{
  "vocab_size": 2312,
  "bias": "none",
  "init_std_o": 0.00795,
  "max_grad_norm": 1.0,
  "decay_shape": "linear"
}
MLP neurons of a small language model. Each row is named by its layer, matrix (gate and up: input weights) and neuron, and shows model dimensions 48-143. Each number is 128 + 24 x the weight over its row's rms, rounded and kept within 0 to 255. Numbers have three digits each. A neuron's up and down rows have the sign that makes its largest values positive.
After each neuron's rows, "fires after" lists the tokens most often just before its 100 highest values on Wikipedia text that the model never trained on.

L8.gate36:138104149101111096140155146143148153104136138141150096115083105107122135140182152116095130053117138156096144128162100211154129134131111085098143186133152114117155092109128073136151111104121129105114128110141116133138136112123113122125141116155136169136132162183136101126093111136166105124
L8.up36:115075101144122100144151106109113178182096128124117137149101150138104090107103143135131162098118107111137108126110106162141154109127114137097122104166110151101171142104142117150124162126143177144156125129122129106150088128176152138108115166105114161185103142152084119122147151096113114137
fires after: " d", " D", "-", " De", " \"", "\n"

L7.gate203:108111119152127129121139095126103141169156123142093175144188120135125129150130103100153116144134131152158163136158144123176112134106119126150125087135152132136107092177121132122117089096159129151106146130117111156125152095125157126154142123124125104099085161114110146093091156127141151124
L7.up203:136102110129123119074128113123107097168134142124179170153143114114132171140142085120121123131122156155137145100176136112125076129105132129151134119125138113148134083167076117114141128146155115104142131129158118147137169114136144118079148104164128149167117114100118144145151137098115174145
fires after: " rec", "C", " C", " c", " acc", " P"

L5.gate211:096110133134120077122104141140106158151136108145075178139126139090060111119122130146166174114158109137109147133126143133131095117090108110120104157184170134173149093130113126138133089143109104139115121086140124089154102135115122147147119168125159121142115140145139056099157086164126122166
L5.up211:104146144135133130127122150142131086179090110175156149120114092100107157115144137157134139148135164158144122145141119170076100116132104176148147135114159129154155110110142123134123121134129098148110099111162100109129122145118093136105114175148117127114133127119132115115100165159149170151
fires after: "\n", " D", " O", "O"

L12.gate159:132122120130121140201127118153125124130168134167124193121126116087110145160158105064158155122129173118121143111157144169164154127112158139138127130157134131122146127148131163107122115124110173112105114131130134161152113101098124133112128113162141137186116106169109174153129108141147102146
L12.up159:142113113148108142159131113139082155149148112127100128094146108103113121110113184053113130133150137128107162150160117140120119143100121123136127133175078136102131121090146164140107150161104161161086101138083137137175172175101082134104128090107097134138116120092130099093122148126113131164
fires after: " D", " H", " d", " R", "H", " L"

L5.gate361:143147092140158145148110158139099122131171140141085113121092116057154113118135158100157132194138139125069139086127172156091143143121148199101133105124124104121124150122155121119148113147143148179146129112119118112131134091103146126087117116132096141136109169113158107116117096132120137142
L5.up361:109133140134128126117144117143135160165171136099143142138111179109127124178117145127149141148129117137153124137163177153132119122122196108120172129097127116153136144118117135173123084090170157121089119121146109139174107138115128168147124184088134165123115141137098105104158154145160186113
fires after: " |", "|", ":", ".", " p"

L5.gate14:121158138174134103153109114138136162092161081123144114136146129146145138156130147124129148108148179128131143112132131156159129148138136122125170097145138142139107145128118110111083112112129164126101110078117134134180158133155155179123152174118115183139178144113169124120104121100123154179
L5.up14:091131129133148117065118156145151103128160129096071143152126140100128144150116055156138103132106137104116147153144154090143125170115072128086139135102135116146130114163129162132141115147123112154148104089117099107122183112133136111158129141121132134183136105128122107135130139097115162142
fires after: " p", " c", " the", " The", " t", " P"

L10.gate11:100089121166139112134170154156130130153147087135149106129093140104105153132123157118132166103176136131117121145161120155138120180140155115130150142123147141057150114206076117124151142145138115110110161140130127128156124125068121153105127163133127126127118109159140121144131111139108094082
L10.up11:119122158129077134144149113145102198099156112103109139139126136130148124099115173127131103139113094168127110118050148155124092117099112125113120151154139162124133118108135097131123154106089154079134131128127151133127132156052142155157137134161098117130115116150097112149159092132098125121
fires after: " H", "H", " G", " h", "-"

L4.gate38:115087143166125148116147105141120131148161122132132114115138128147122113093186142145141169133097136156152169137120161153091103103104102067141146126122117114138131092128111123147123123154146107114105098140106141146139119105127129162165159122156147181121127134135136097058092123153098140121
L4.up38:111080097168105178142169097174122151157155155126140116106165128115129130130147159140114154132090134166158121101115158158106098091103141119151115147116133123117143113113152130144122093141157126117120078127111123132185093081126142153143149116117138146126132112129114093094116178135152185108
fires after: "\n", "."

L10.gate329:122107129133141133132131114142118103145179121128133154117174133121139140133143127143193132096121119129127145098128158108110161134073153169132178117106155127129112158131140139074098124139155153122068141172140166115162123114101078160073109139128172166093139177144101175179109167126144126124
L10.up329:118121127108111123096121111126101081128137125116135131169124145101149183103144120100147117114128103108134142146111156153139164108111129159126124169124149133140114138143123079064142138159136147149132164154143134075187122108153101109076143115105121109073089115121094167138143125098093129135
fires after: " C", " E", " F", " rec", " Sc"

L7.gate402:113109117137074106176173113148110114132133117113163175130131103120106092078105135139114116127138107156153140159136125152123128120135160111165136117102158139065147162096151124147149090108154158120114146096142106168126123119108141122160108177115110142095161147078158116082146100134175142116
L7.up402:122120126166133127145146139158106141132082100126156163120143114148104105096099114108110149097100162112147117128135122133139091158126122134180149185126163130071128126132166179126073113118147138159159110111116147132148117102139116132106119086130118120138150144119139075071114146129176132077
fires after: ".", " ", "0"

L13.gate28:132165140131124086145111125136094082150149141116133122145151140163107138111178071106134111171072155164111199142179133142122082096111097104108117094160088144111143078189106125128092131130143108131141132131134100131132102113101155116153163110143125083151148158110131125112137111159112116107
L13.up28:145088118136163149114120122139105106157106103104104129105115072121113147155171100133126123128121184130130167125146086111168126149126146173115149128114144116149131146153144144135141142162159107141099118127129092114173106112139147138076120159095131128113150141097102199110109101131089123087
fires after: " c", " rec", " C", " P", "C"

L4.gate20:161107145141161110105124087114054122143127141115116154129126153092145117132137120112158112166133114128095113145114178103122097163150133139122171138120134120139126108132108103105139102136133169135151122129127121118139162119137136124107104082118102132114126146098176135106139079127112152155
L4.up20:154127131142143122111119097134086126125127132131134156156105117110136153128097147116168124168112093152101115156124143108153093151154115178137128153120136107133109121141115120131157086127166149102160112116142164145157171098138164143093120099140122155108135148095160108121214078091113115150
fires after: " P", " A", " F", " C", " G"